From a checkpoint of a small transformer trained on Wikipedia: MLP 3584 tanh GELU, rotary positions.
MLP neurons of a small language model. Each row is named by its layer, matrix (up: input weights; down: output weights) and neuron, and shows model dimensions 464-559. Each number is 128 + 24 x the weight over its row's rms, rounded and kept within 0 to 255.
After each neuron's rows, "fires on" lists the tokens most often at its 100 highest values on Wikipedia text that the model never trained on.

L4.up2484 [119 175 111 127 148 145 155  93 125 146 123 135 133 100 121 114 167 124 122 101 134  96 156 152 106 106 135 108 134 183 115 139 140 131 145 109 127 120 113 117 100 131 146 124 143 110 141 147 125 114 139 128 123 120 121 150 119 121 114 110 113 118 165 134 141 140 137 139 145 121 172 147  86 162 144 141 155 125 171 147 156 142 150 106 141 136 103  86 145 154 120 126 126 127 129 143]
L4.down2484 [ 71 112 117 105 116 116 127 127 127 145 156 133 119 118 137  98 148 124 160 113 140 118 108 127  93 110 110 126 116 122 141 113 143 120 115  80 102 151 125 130 152 130 128 141 131 124 115 146 168 174 180 122 136 133 117 157  99 143 148 150 139 128 108 128  96 129 152 105 127 155 146 116  84 118 149 116 116 176 113 145 150 169 125 132 160 134 128 138 128 123 108 136 114 140 255 109]
fires on: ",", " ", ".\n\n", ".", "s", ")."

L4.up3501 [141 137  88 101 159 149 116 110 154 135 112 131 151 156 196 164 156 134 156 103 139  81 133 152 124 124 150 129 134 128 142 130 138 107 130 141  77  63 112 123 114  62 182 147 127 144 106 129  95  96 143 135 124 172  94 137 157 137 140 131 111 175 133 116 110 177 143 128  99 146 125 134 130 144 119 148  73 146 144 131 139 133 164 145 146 163 147 125 144 147  89 142  90 129 111 106]
L4.down3501 [151  90  98 130 126 100  90 141 132 155 132 128 120 121 158 130  65 123 121 141 138 134 123 141 123 146 125 118  89 138  98  63 133 129 129  81 159 186 164 151  98 117 114 103 168 137 142 122 147 138 122 169 114 130 105 125 114 146 127 133 165 158 115 125 114 104 110 151 157  85 113 154 160 157 128  66 174 152 119  91 103 156 152  92 158 137  83 144 123 121 117  80 141 100 130 150]
fires on: " |", "v", "a", " phen", "en", "isc"

L4.up556 [151 147 106 157 185 154 122  75 153 103 134 107 137 145 126 112 126 122  35 119 113 173 136 121 103 162 112 140 114 131 149 116 132 134 130 134 103 133 159 104 154 153 113 110 160 109  79 109 136 128 116 175 138 158 158 115 160 126 127 113 135 125 182  99 177  73 125 121 157 141 134 176  94 154 102 176 129 107 104 129  67 118 107 171 142 123  92 166 128 184  87 127 118  99 107 120]
L4.down556 [109 119  99 101  70 126 124 156 111 130 137 148 140 131 125 100 126 135 156 109 202 130 118 139  90  91 141 133 132  76 104 107 104 102 112  72 150 111 110 108 160 112 130 134 114 145 110 133 152 206 123 130 163 115 142 124 117  93 130 104 127 123 107 148 120 168 126 110 106 155 116 103 107 134 122 137 103 144 111 165 114 180 162 124 116 115 132 137 103 114 135 136 157 124 255 128]
fires on: " to", ",", " ", "-", "==="

L4.up621 [129 138 111 128 126 135 153 141 115 130 132 145 136 152 132 131 148 112 122 118 129 156 141  90 146 161  67 149 138 154 140  96 151 152 159 122 137 115 157 114  86 111 136 121 179 155  98 107 114 131 149 138  90 159 105 117 167 164 142 129 134 114  92 137 137 121 179 105 102 102 118 129 105 126 129 114 148 122 146 133 129 110 132 136 122 123 164 154  82 111 106 143 144  94 123 172]
L4.down621 [127 103 145 145 137 112 159 119 135 116 135 153 122  93 105 110 135 148 117 146 129 126 137 131 152 110 161 109 131 137  98 167 120  98 114 115 142 114  78 120 147 148 165 123 131 182 122 146 114  80 146 134 167  87 139  95 143 130 166 121  97 139 117 160 146 131  84 144  97 120 119 187 132 134 166 122 147 149 118 129 136 105 152 143 120 132 115 121 141 135 145 162 110 152 119 134]
fires on: " ", "-", "–", " –", " ===\n\n"

L4.up2440 [106 158 161 172 174 150 143 111 127 113 143 156 142 135 143 149 112 146 139 158 104 131 110 120 156 151 115 151 106 115 161 144 105 133 111 115 133 129  94 135 101 143 158 127 112 155 135 112  90 119 113 124 131 100  67 105 147 178 146 134 108 111 138  98 111 110 118 161 124  58 158 147 117 122 171 130 147 141 150 180 141 126 169 125 155 115 140 136 168 151 138 119  93 108 127  98]
L4.down2440 [131  94 144  99 121 125 134 101 152 100 157  83  99 131 157 124 120  89 161 135 165 111  93  95 141 120 127  77 133  74 112 151 107 112 106 130 140 140 116 158 134 146 146 143 145 121 120 134 100 127 148 172 136 118 139 134 113 139 112 163 145 112 158 140 159 132 164 114 136 134 108 103 112 118 150 160 147 118 129  91  66 121 116 126  89 134 121 162  87 148 124 134 144 126 138 135]
fires on: " and", " or", ",", "un", " area", "u"

L4.up3032 [ 69 197 144 122 144 101 111 129 143 132 117 123  97 100 136  88 137  84  99 100 105  83 114 133 139 183 109  91 146 105 138 140 109 145 126 110 152 101 132 145 175 112 139 125 144 102 105 141 135 124 122 171 138 153  92 141 122 153 141 130 135 140 141 116 108 147 111 111 151 145 126 124 123 127 134 164 151  91 132 106  94 148 130 156 154 128 138 141 143 147 131  97 132 138 123 150]
L4.down3032 [128 104 173 138 162 122 111 140 104 142 100 117  91 144  98 134 138  96 127 142 150 127 176 106 110 136 158  88 130 169 134 167 114 111  93  87  69 146 123 134 152 130 114 123  90 123 139 102 140  78 137  77 115 136 157 146 147 125 133 139 136 131 118 138 150 124 134 106 169 134 143 157 147 158 116 146 118 166 122 142 185 128 205  95 117 142 135 106 119 113 150  75 142 126 108 109]
fires on: " ", ")", "1"

L4.up1433 [169 110 100 117 127 143 145 129 101  99 153 128 140 182 125 154 147 131 124  78 131 110 129  92  94 147 113 127 148 146 136 132 136 138  91 125 123  67 121 121 104 112 110 159 182 121  95 160 122 140  91 155 152  89 107 102 137 146 117 131 156 145 120 140 122 141 122 128 129 135 157 138 144 125 135 111 124 106 113 106 136 150  96 165 151 117  82 165  94  92 119 123 147 155 103 147]
L4.down1433 [143 154 107 163 134 107 136 112 172 141 147 148  74 152 143 106  92  96 133 134 157 170 161 150 120 141 127 105  96 137 133  94 131 163 123 157 122  98 122 125 124 120 142 124 108 172 134 112 120  92 131 150 131 109 144 149 144  92 131 170 154  77 131 133 129 131 121 133 116  91 113 167 157 147  94 174 118 128 116 135 106 125 190 132 155 113 119 123 133 134 101 161 137 132 130 139]
fires on: " ", "-", "–", " With"

L4.up723 [102 129  86 148 121 132 119 141 111 137 122 117 146 118 133 132 101  90  97 113 144 124 135 127 137 128 115 145 118 171 159 153 120 184 138  90  93  91 126 113 125 166 179 102 109 125 102 127 137 130 146  87 133 158 172 137 124 130 157 119 127  92 166  80 123  51 155 118 141 182 128 161  73  79 166 107 139 161 128 121 154 121 128  93 100 109 155 123 137 135 145 129 157  94 117 132]
L4.down723 [197 131  64 135 127 125 153 133 130 103 123 158 133 122 146 127 107 128 165 107 167 111 106  90 153 125 110 120  85 110 139  63 151 120 157  89 123 148 130 129  88  89 115 115 144 157 140  98 118 102  78 151  56  96 159  87 144 158 111 130 138 131 142 150 149 147 137 128 120 136 126 122 127  96 136 123 169 147  76 114 150 124 118  93 163  88 137  85 110 123  96 127 150  99 126  87]
fires on: " |", " University", "|", " and", " II", " Bank"

L4.up812 [126 101  95 169 160 135 156 125 155  86 115 172  98 120  94 107 107 152 126 141 130  81 135 127 106 128 115 183 135 104 136 111 136 149 144 103 148 107  83  95  99 123 130 102 186 110  63 169 156 130 141 132 140 128 125 109 125 134 140  80 101 104 103 126 128  93 103 139 154 139 136 134 110 115 108 129 183 146 145 142 113 138 151 120 135 114 129 137 119 165 124 105 122 128 150 115]
L4.down812 [116 116 124 150 153 118  91 145 130 117 120 133 126 111  92 113  95 124 142 138 167 121 124 127 115 111 112 159 119 142 156  87 140 163 165 119 126 108 101 108 118 127 103 128 125 137 109 144 121 243 152 137 120 139 130 138  30 137 121  86  83 103 136 117 112 127 105 140 142 145 128 121 121 129 129 134 157 158 156 153 141 134 105 128 134 124 134 142 113 126 145 121 140  98 255 108]
fires on: ".\n\n", ".", "\n\n", ").\n\n", "-", ".\"\n\n"

L4.up2126 [155 137 119 167 131 141 156 111  85 146 160  86 119 153 107 125  63 145 138  88 163 161 117  91 115 125 120 129 126 150 118 126 173 155 137 125 102  92 158 130 110 117 112 153 122 152 109 128 137 145 139 129 145 121 106 144 155 119 155 120 148  78 148 144 113 135 151 129 119 136 154 158 138 163 130 162 157  99 137 159 142 131 129  59 102  92 139 141  79 131 110 180 161 114 151 125]
L4.down2126 [114 130 173  99 172 100 139  94 135 182 158 157  94  86 178  77 140  78 102 156 130 147 124 124 145 129 114 133 134 116 138 102 168 103 159 117 153 126 138 126 147 132 139 119 154 131 138 131 109  88 145 135 113 141 109 169 184 115 181 123 146 123 128 123 136 122 127 115 145 146 169 161 128 111  89 118 149 136 117 166 161 125  83 160 129 160 165 142 115 110 130 169 121 130 136 144]
fires on: "-", "s", "ation", "ing", "%"

L4.up1900 [159 144 117 159 120  88 142 137 105 102 148 193 111 202 155 159 139 160 115 101 167 158 165 182 130 120 133 124 116 106 106 114 145 128 144 117 133 112 115 113  91 117  99  99 151 114 144 122 121 129 114 110 145 103  87 137 137 106 120 109 158 117 163 127 185 165 159 105  87 102 117 126 114 163 143 164 196  80 118 137 155 146 144 106 173 105 169  99 165 171 113 169 124 137 117 153]
L4.down1900 [ 99 164 131  89 107 107 132  93 128 137  81 118 132 111 117 151  72 108 111 149 110 134 129 146 156 145 106 160 105 101 122 139 140  83 137 196 123  96 119 107 131 126 124 119 116 152 134 163 128  91 109 119 149 117 158 124 126 133 149 131 157 154  94 124 151 123 137 122 113 107 136 119 155 164 140 146 120 130 130 179 149 125 126  90 120 137 122 116 139 131  71 104 166 124  61 150]
fires on: "u", ".", "-", " ", "as", "al"

L4.up1779 [109 169 109 133 132 149 147 118 126 112  74 127 163 127 156 144 128  96  93  83 106 135 148 114 143 140 135 130 166 129 111 159  93 168  94 102 143  93  95 111 154 104 130 136 160 112 145 155 124 120  89 108 105 134  95 118 146 125 150 102 145 144 146 117 119 108 127  85 108 168 116 160 124 144 153 134 154 101 132 164 131 115 120 104 150 118 175 144 135 159 139 115 146 108 124 149]
L4.down1779 [114 141 125 128 161 166 113 117 144  97 153 146 141 111 118 116 127 171 102 119 121 136 123 120 193 138 127 139 117 109 116 142 108 191 122 105 131 109 160 146 137  92 103 146 110 118 129 120  90 111  98 104 110 114 107 141 135 133 126 128 142 156 115 104  73 141  91 153 112 134 137 120 117 111 118 103 130 140 106 119 141 176 161 102 110 133 152 102 138  95 144 107 101 101 118 141]
fires on: " ", "ia", "y", " family", " team"

L4.up1022 [147 168 155 158 104 106 124 121 112 117 167 140 107 153 179 108 120 134 158 148 126 139  99 136 116 140 130 166 115 172 131 149 115 115 130 136 116 118 139 126 118 115 128 113 148 148 135 146 112  94 168 147 120 125  88  95 156 160 124 121 129  90 156 159 117 125 115 101 152 137 124 152 150 110 135 187 139 118 123 137 107  97  94 149 138 110 127 142 135 140 146 156 163 126 123 121]
L4.down1022 [101 150 135 125 138 112 136 110 120 149 149 137 127 124 145 181 140 145 118 110  96 131 136 117 150 109 157 100  94  97 116 152 120 121 115 124 159 117 185  99 139 115 135 104 132 189 120 127 108 109 135 134 139 113 102 153 130 139 108 137 145 100 146 104  95 139 116 143 150 135 117 144 106 112 141 150 145 105  93 105 130 110 146 146  94 123 135 162 131 117 155 175 136  89 157 135]
fires on: "est", "h", "e", "and", "ing", "y"

L4.up1631 [ 94 152 156 157 120  83 140  84 114  96 168 169 115 132 136 136 126 121 108 119 118  91 109 142 105 139 137 156 112 127 163 155  84 135 134 138 106 118  98 113 115 123 106 117 116 187 136 108  93 140 129 110 123 160 153 135 133 119 163  73 128 107 118 176 125 158 166  74 120 174 148 123 131 129 164 170 121 143 121 142 154 105 150 183 130  73 189 125 172 150 138 173 139 141 137 152]
L4.down1631 [131  74 140 142 142 140 123 117 129  85 114 167 118  75  89 133 119  92 103  96 129 170 120 169 126 139 132 127 125 149 136  96 149 130  88 126 174 116 131 104 153 113  66 142 125 109 102 135  76  89 118 127 124 116 115  98 126 135 133  96 103 119 131 162 108 127  98  92  86 142 127 126  96 129  99 122 129 149 108 131 117  96 155 142 107 103 125 105 117 115 115 124 151 113 129 115]
fires on: "ing", "y", "s", "ist", "in", "ay"

L4.up1988 [104 159 169 140 196 126 167 105 110 102 114  94 136 151 124 116 142 108  86 121 122 149 169 129 156 136 134 155 138 104 145 151 130 114 163 146 134 125 111 162 111 141 103 137 141 133  89 120 122 128 144 130 149 110 150 150 117 144 119 128 127 100 170 118 173 127 118  73 133 141 128 135 129 182 131 157 114 150 134 113 146 139 117 115 161 156 130  93 155 123 152 105 112 145 129 140]
L4.down1988 [134 146 134 139 121 129 142 117 139  88 154 154 126 100 144  86 114 116 139  94 150 130 101 101 112 118 124 108 115 152 116 121  87 153 129 109 159 130 131 126 137  78  77 144 121 124  97 148 138 132 103 125 146  95 106 111 131 113 179 129 139 159 105 130 116 182 100 132 143 136 153 133 117  90  59 125 173 125 118 120 124 113 108 120 101 120 113 145 113 132 126 117 144 133 181 155]
fires on: ",", " \"", "\n\n", " called", "e"

L4.up672 [122 117 114 140 122 137 135 153 116 149 156 106 109 116 148  95 149 141 107 129 150  80 163 147 106 131 148 144 142 137 164 126  81 126 159 130 104 127  98 104 156  82 145 143 126 142  88 115 137 109 148 154 114 148 113 123 172 101 136 116 107  93 192 111 175 118 151  73 121 130 161 149 130 151 107 144 115 158 103 149 109 128 168 119 162 120  97 124 151 151 139  96  93 174 130 148]
L4.down672 [143 103 115 145 138 138 122  98 113 163 147 117 138 141 119 134 136 100 103 115 169 163 104 119 102 103 108 143 114 124 136 118 136 142 142 129  96 141 153 141 126  91 154 126 100 130 109 168 113 135 121 152 195 152 108 132 147 132 114 102 149 120  87 157 148 121 126 150 157 157 175 127  98 136  63 108 112 159 137 152 121 153 131 147 104  94 112 117 107 145 125 127 174 112 215 143]
fires on: ",", "c"

L4.up1564 [127 122  96 114 111 142 134 113 188 137 135  84 129 124 165 119 183 162 118 101 144 102 174  85 116 124 108 144 176 133 164 118 121 159 124 160 144 113 116 138 179 103 130 152 172 162 136  87 118 117 105 122 116 130 137 129 137 179 119 119 131 150 103 136 156 141 137  99 151  96 120 148 117 152 129 127 117 130 125 181 136 126 131 138 139 138 144 105 110 145 129 124 124 148 115 132]
L4.down1564 [180 137 124 124 103  90 127 117 162 136 140 151 110  98 127 148 155 125 125 107 141 125 141 108 140 140 138 143 113 126 112 128 148 118 119 142 183 127 136 137 147 118 106 129 138 143  86 134 117 147 161 144  95  86 138 144 150 158  93 111  95 120 121 119 155 106 136 128  97 121 100 181 135 105 129 163 101 162 157 112  97 110 125 165 163 124 133 154  92 109 134 118 158 134 136 144]
fires on: " ", "a", "i", "en", "son", "o"

L4.up72 [151 140 143 116 135  75 119  98 148 122 117 142 146 190 109 134 143 159 139 160 122  97 136 166 110 129 111  94 126  65 120  66 116 125 115 112  96 132 198  98 103 116 143 148 137 114 123 146 123 132  99 119 128 125 120 134 135 145 149 126 120 137 155 136 165 171 152 112 134 133 140  77 117 146 126 112 136 114 150 121 156 141 149 142 136 109 152  91 129 129 121 169 112 132 131 119]
L4.down72 [147 143 106 120 147 142 105 131 155 126 137 118  93  88  96 114 129 114 112  95 116 146 114  97 134 118 139 159 133  88 161 111  79 128 123 108 109 154 141 107 173 120 103 180 132 137 124 121 125  82 136 123 121  90 128 117  76  82 159 129 110 162 106  77 167 101 133  76  56 133 126 129 140 161 135 104  97 121 132 148 133 130 103 151 112 135 172 139 130 143 106 113 104 147 121 166]
fires on: ".", " number", " ", "V", " |"

L4.up1045 [171 122  89 184 140 132 147 129 105 125 136  94 111 144 164 110  92 102 139  94 146 148 175 124 116 152 111 171 112 139 110  71 106 137 155 130 119 103 158 180 129 108 137 143 105 102  71 142  89 133 130 131 116 153  89 147 100 111 119 105 140 135 135 108 142 114 125 113 164 105 121 131 131 144 138 143 146 105 116 154 121 134 156 107 106 129  70 139  99 150 101 131 121  63 102 142]
L4.down1045 [115 153 133 133 139 136 138 113  90 106 169 131 138 133 150 111 122 112 106 113 106 117 142  98 102 134 149 123 114 118 118 142 124 105 136 167 105 108 111 138 153 138 112 151 146 119 153 149 107  69 124 132 135 134 140 134 114 117 128 108 138 131 165 115 135 163 160 108 106  85 123 119 110 134 163 128 153 129  79 118 117 148 160 125 126 108 147 102 135 129  97 153  76 117 121 131]
fires on: " ", "ent", "-"

L4.up2331 [125 120 130 182 151 144 144 132 154  90 139 152 126 137  99 111 134 148 137 126 145  79 140 125  93 109 140 212 124 157 123 116 164 163 167  95 147 111  87 109 119 133 138  99 181 125  74 164 123 121 138 151 136 126 113  79 110 139 114  94 103  85 161 118 126 101 105 119 136 182 146 115 116 121 143 165 167 153 150 158 148 141 148 146 137 144 129 123 129 168 106  98 108 113 137 122]
L4.down2331 [125 149 129 116 152 117 115 136 129 124 107 157 134 115 110 127 113 127 130 111 175 122 145 118 125 134 120 160 119 140 145 108 148 161 146 121 131 139  99 110 130 118 131 149 124 139  80 154 141 255 150 140 101 127 137 123  38 149 126  96  90 122 131 124 111 123 113 120 153 150 134 111 129 120 117 150 143 148 150 160 143 152 127 133 137 116 141 140 139 162 134 115 153 112 255 131]
fires on: ".", ".\n\n", "-", "\n\n", "|", ").\n\n"

L4.up3112 [127 136 125 175 147 121 125 136 143 133 158 161  98  99 100 117 116 153 123 129 138  94 145 140 108 130 124 179 114 160 119  89 140 179 156 128 132 119  99 153 133  85 128 116 167 139 106 153 158 119 143 162 122 138 137  94 117 130 128 118 107 131 170 123 115  89 136 149 135 129 116 148  63 129 130 160 147 155 149 153 149 111 165 149 153 125 110 190 103 152  91 121 139 128 144 147]
L4.down3112 [113 120 128 124 144 117  99 150 112 141 129 147 121  95  97 123 132 123 134 119 134 100 149 110 113 149 123 152 128 124 141 112 139 152 148 118 124 136  99 124 141 120 109 146 145 138 100 145 121 226 160 143 108 131 133 142  65 147 130  85 117 126 129 118 123 150 115 103 151 147 113 110 109 127 150 133 158 151 148 153 138 164 160 122 132 114 140 133 112 128 144 123 141 114 255 130]
fires on: ".", "|", "-", "\n\n"

L4.up1419 [135 138 145 115 121  84 153 123 168 101 142 101 104 152 132 100 150 169  93 115 115 131 108 135 155 118 128 165 131  95 137 106 148 113 137  95 136 100 115 145 122 146 116 133 131  90 102 119  95 126 159 110 127  71  94 106 124 140 112 123 139 142 123 112 148 159 125 125 127 143 134 156 106 152 133 161 127 143 165 109 128  93 172 156 141 149 121 183 157 115 153 130 136 129 120 116]
L4.down1419 [119 124 152 103 119 120 128 134 129 145 122 144 146 133 135 123 120 131  99 141 130  95 101 142 110 120 116 150 126 126 119  93 137 122 124 110 133 155 137 113 131 114 115 127  95 141 135 141 141 171 117 146 183 144 147 154  95 161 118 124 114 134 172 118  75 119 173 118 125 110 124 145 151 149 115 122 110 127 139 117 108 148 127 146 116 132 146  82 115 114 143 130 141 126 124 103]
fires on: "-", "-A", "ant", "at", "–", "p"

L4.up258 [ 83 133 134 149 131 132 139  92 121  97 140 104 112 155 158 101 134 164  86 145 131 130 140 139 104 167 142 131 154 139 115 102 126 142 176 113 118 160 133 131 140 106 133 112 139  94  79  88 144 109 140 116 124 149 142 122 146 151 107  65 118 148 156 142 151 107 143 130 165 151 123 142 151 139 125 117 101 131 134 140  93 122 114  89 156 141  68 119 181 171 105 131  71 148 125 128]
L4.down258 [ 80 134 112  92 116 103 150 112 134  89 149  96 137 142 143 139 118 153 168 109 156 130 112 102 131  95 137 154 124 163 120 137 157 137 112 126 119 141 145 122 102 117 120 108  64 128 107 127 148 236 134 144 144 136 135 107  86 126 120 100 165 122 118  96 153 132  89 123 130 141 135 119 134 115 111 138 127 107 131 127 124 154 117 136 145  85 108 108 146 129  88  97 121  88 185 130]
fires on: " of", "ing", " day", " year", "ist", ":"

L4.up1520 [118 157 129 117 165 103 104 158  91 153 133 118 117 161 176 119  81 117 123 101 115 155 177 122 149 147 132 150 134  84 172 167 100 131 172 125 170 115  97 114 131  70 149 142 121 140 113 124 121 128 154 114 145 110 127 164 113 154 101 122 141 101 133 155 135 151 133 103 135 127 134 104 104 152 147 121 111 176 149 146 146 151 119  97 158 102 168 143 120 132  62 125 100 140  79 142]
L4.down1520 [124  93 158  95 115 148 148 145 161 129 131  98 141 158  97 125  99 112 113 187 165 110  94 146 104 141 132 105 105 152  95 128 117 161 141  89 136 131 107 135 117 147 131 105 140 143 119 108 152 101 129  63 174 144 141 110 126 125 128 109 143 169 138 143  92 113 127 111 144 135 146 122 126  67 148 142 119 104 116 128 132 109 129 105  85 117 104 122  83 136 173  97 138 148 111 114]
fires on: "al", "ti", "age", "ag", " II"

L4.up1787 [134 117 108 180 145  93 101 121 117 144 142 125 104 131 127  74 120  97 128 155 135 155 130 139 107 133 133 125 135 117 129 104 144 145 111  88 108 116 168 149  91 153 116 131 122 127  87 142 102 129  83 161 134 121 140 120 132 133 157  94 123 116 129  92 132 123 134 125 115 178 124 145 155 150 111 170 191 138 135 133 165  95 144 138 112 138  82 148 156 145 127 114 119 138 114 129]
L4.down1787 [139 120  73 145 107 149 145 124 131 147 118 124 160 141 129 119 153 122 147 143 133 138 173 100 115 116 150 112 125 137  97 137 110 172 126 141 136 122 150 111 108 100 146 104 162 154 143 130 131  62 128 138 138 148 139 140 122 143 147 147  99 161 141 103 133  84 122 115 145 162 136 123 110  99 146 142 129 150 131 134 105 143 163 119 131 135 128  74 154 136 137 102  95 107 121  91]
fires on: " ", "id", "k", "w", "av", "ł"

L4.up3176 [ 89 190 106 144 151 132 141  94 173 118 113 105 122 136 148 127 149 118 146 126 147 108 160 161 197 175 134 115 164 123 118 148  84 121  91 116 160 135 127 117 152 114 124 146 111  85 157 107 104 111 145 112 112 138 129 149 146 138 145 159 127 150 151 131 125  90 136  85 171 123 112 127  94 124 160 110 131 128 124 142 102 155 105 103 119 165 156  98 159 144 154 136 128 142  93 139]
L4.down3176 [104 161 176 128  87 128 133 104 129  92 139  88  86 125 120 149 160 131 112 139 124 148  98 131 175 137 118 112 123 131 141 159 129 145 151 119 152 106 144 117 133 111 168 130  90 148 138 112 169  60 113 112 119 121 104 174 135 125 121 139 124 105 120 136  91 119  91 139  93 135 144 149 145 157  96 110 101 168 117 139 147 109 110 138 189 131 121 103 113 102 103  95 124 156 101 117]
fires on: " |", "ar", " ", "y", "ul", "ly"

L4.up2003 [158 167 113 168 138 135 122 139 124 113 117 158 105 136 119  71 158 142 128 150 140  71 114 114  70 122 151 167 130 154 119  70 152 135 160 118 102 124  97 121  82  93 112 146 185 120  91 143 141 132 145 160 130 145 136 111 123 138 145 114  93 106 145 145 120  91 144 126 147 146 133 116  89 182 135 185 174 155 174 131 150 118 150 116 134 127 125 138 115 137 113  96 122 125 151 135]
L4.down2003 [138 110 139 110 144 127 106 138 139 141 126 152 119 109  98 129 114 121 135 134 179  91 128 116  89 147 124 145 102 132 136  91 144 147 135 124 122 147 116 113 131 118  96 141 142 139  86 145 138 239 152 139 124 127 143 133  74 129 134 121  95  97 122  98 116 100 104 126 131 135 124 112 117 148 140 134 145 158 141 154 145 190 143 120 141 121 146 154 110 131 140 108 140 128 255 127]
fires on: "|", "-", ".\n\n", "\n\n"

L4.up1397 [136 136 102 148 106  86 138 131 171 128 194 113 112  67 148  78 106 142 159  81 128 128 104  87 175 122 135 140 126 148 117 120 143 153 147  73 133 134 120 188 132  95 105 199  91 108 116 122 120 137 150 162 151 136 100  74 130 133 140 108 127 170 120 128 169 117 162 169 125 143 143 172 141 104 130 128 125 169 120 155 151  97 131 102  91 134 151 191 142 136 144 113 125  83 122 115]
L4.down1397 [147  99 129 146  95 134 100 129 157 124  85 136 133 133 128 160 115 133 136 126 166 108 109 122 115 114 125 122 121  85 134 105 131 142 116  88 143 150  96 165 131 109 131 132 128 167 140 108 122 155 123 131 126 112 145 128 167 128 119  77 138 150 136 113 103 124  83 159  89 143 132 132 108 164 157  87 174 106 128 142 108 126 166 135 122 128  89 131 126 159 111 135 109 130 219 159]
fires on: "p", "al", "-", "==\n", "up", "en"

L4.up2880 [148 131 173 144 146 101 122 158 123 127 121 158 119 132 136 112 109 158 150 156 111  93 111 123 131 123 127 145 113 103 112 128 148 124 143 147 127 163 151 127  93  80 108 115 124  91 156  66 101 116 148 106 124 113 124  98 136 139 149 109  96 112 163 144 101 163  99 115 128 166 129 149 147 162 165 141 118 160 138 142 141 124 161 121  86 142 118 132 142 139 168 101 101 113 113 128]
L4.down2880 [137 113 130 103 145 157 113 150 150 128 152  82 138 126 152 138 160 147 144 132 138 169  99 113 131 152 183 117 140 119 131 162 133 140 125 137  73 108 123 157 153 119 123 145 118 138 143 139  96  64 122 163 102 145 167 151 148 127 143 117 132 134 140 159 155 150  92 118  99 126 139 135 156 103 122 115 159 146 141  77 133 115 111 145 144 143 164 113 116 148 137 147 130 133  74 132]
fires on: " and", " to", ",", " the", " for"

L4.up2913 [136 111 118 165 196 145 108 110 138 127  94 148 122 125  84 116 113 156 104 116 140 110 146 127 103 157 146 149  94 188 144 132  97 158 149 113 126 112 112 117 104 123 167 161 200 163  78 100 114 119 122 137 144 153 137 110 134 134 139 105  77  93 145 151 130 155 105 156 210 131 120 149 119 140 129 142 146 152 158 127 110 104 158 141 141 129 141 106 114 151 134 118 133 129 139 132]
L4.down2913 [ 76 161 143 137 121 103 106 159 128 113  90 125 184 115  97 121 149 117 162 142 168 158 127  92 100 124 123 172 123 123 161  84 109 146 136 151 124 137  93 117 116 153 154 127 122 110 124  97 125 221 139 114 148 132 151 106  76 129 158 114 113 131 159 134 134 120 110 112 157 111 126 130 120 125 103 169 155 113 113 131 110 132 128 115 109 104 124 177 124 127 105 154 136 106 182 149]
fires on: " =", "\"", "?", "-", "\":"

L4.up237 [121 144 105 178 177 123 129 107 118  96 144 148 130 126 146  81 143  74 109 120 131 138 133 174 164 165  96 117 156 121 162 163  88 154 186 130 107  94  74 145  92 140 139 113 107 121 116 115 115 134 169 107 122 137 110 143 148 119 148 117 128 137 154 116 127 149 127 135 135 102 133  85 142 136 122 146 108 140 187 129 106 134 162 163 119 111 113 170 159 152 134 104 159 118 126 118]
L4.down237 [159 119 146 111 137 127 102 148 144 108 140 134 135 119 169 148 143 119 153 107 162 162 110 113 143 165  98 116 105 124 139 148 112  87 155 139 147 113 127 117 143 128 137 148 121 143 123 112 130 102 132 150 151 109 181 138 110 129 109 154 118 138 151 126 149 135 114 140 131 130 128 106 139 112 166 169 102 124 151 137 115  92 120 147 118 141  93 149  89 124 110 166 143 106  64  99]
fires on: ",", " and", "5", ".", ";"

L4.up3037 [128 175 158 153 165 120 147  97 116  99 114 133 147 133 155 105 168 100 101 174 137 110 123  86 139 170  92 122 123 123 118 153 150 119  88 110 132 133 115 139 114 116 104 112 142 120  99 111 140 121 131 122 151 167  92 108 154 140 157 114 116 129 132 121 148 102 120 162 126 103 176 155 133 121 104 152 102  92 112 137 114 150 135 119 186 127 115 109 151 199 129 111  97 131 131 151]
L4.down3037 [ 93 143 139 130 123 111 133 110 146 119 159 138 104 103 159 164 120 156 173 102 151 116 128 130 121  65 115 160  94 152 142 125 123 169  99 131 166 175 121 170 121 139 177 138 107 184 126 116 163 161 146 136 113 131 132 114 138 123 134 155 150 164 113  96 108 136 179 176 117 128  65 126 103 103 161 130 127 135 106 142 116 123 146 133 128  91 157  87  92  89 151 110 120 119 155 114]
fires on: " season", ":", "ed", "ing", "le", "0"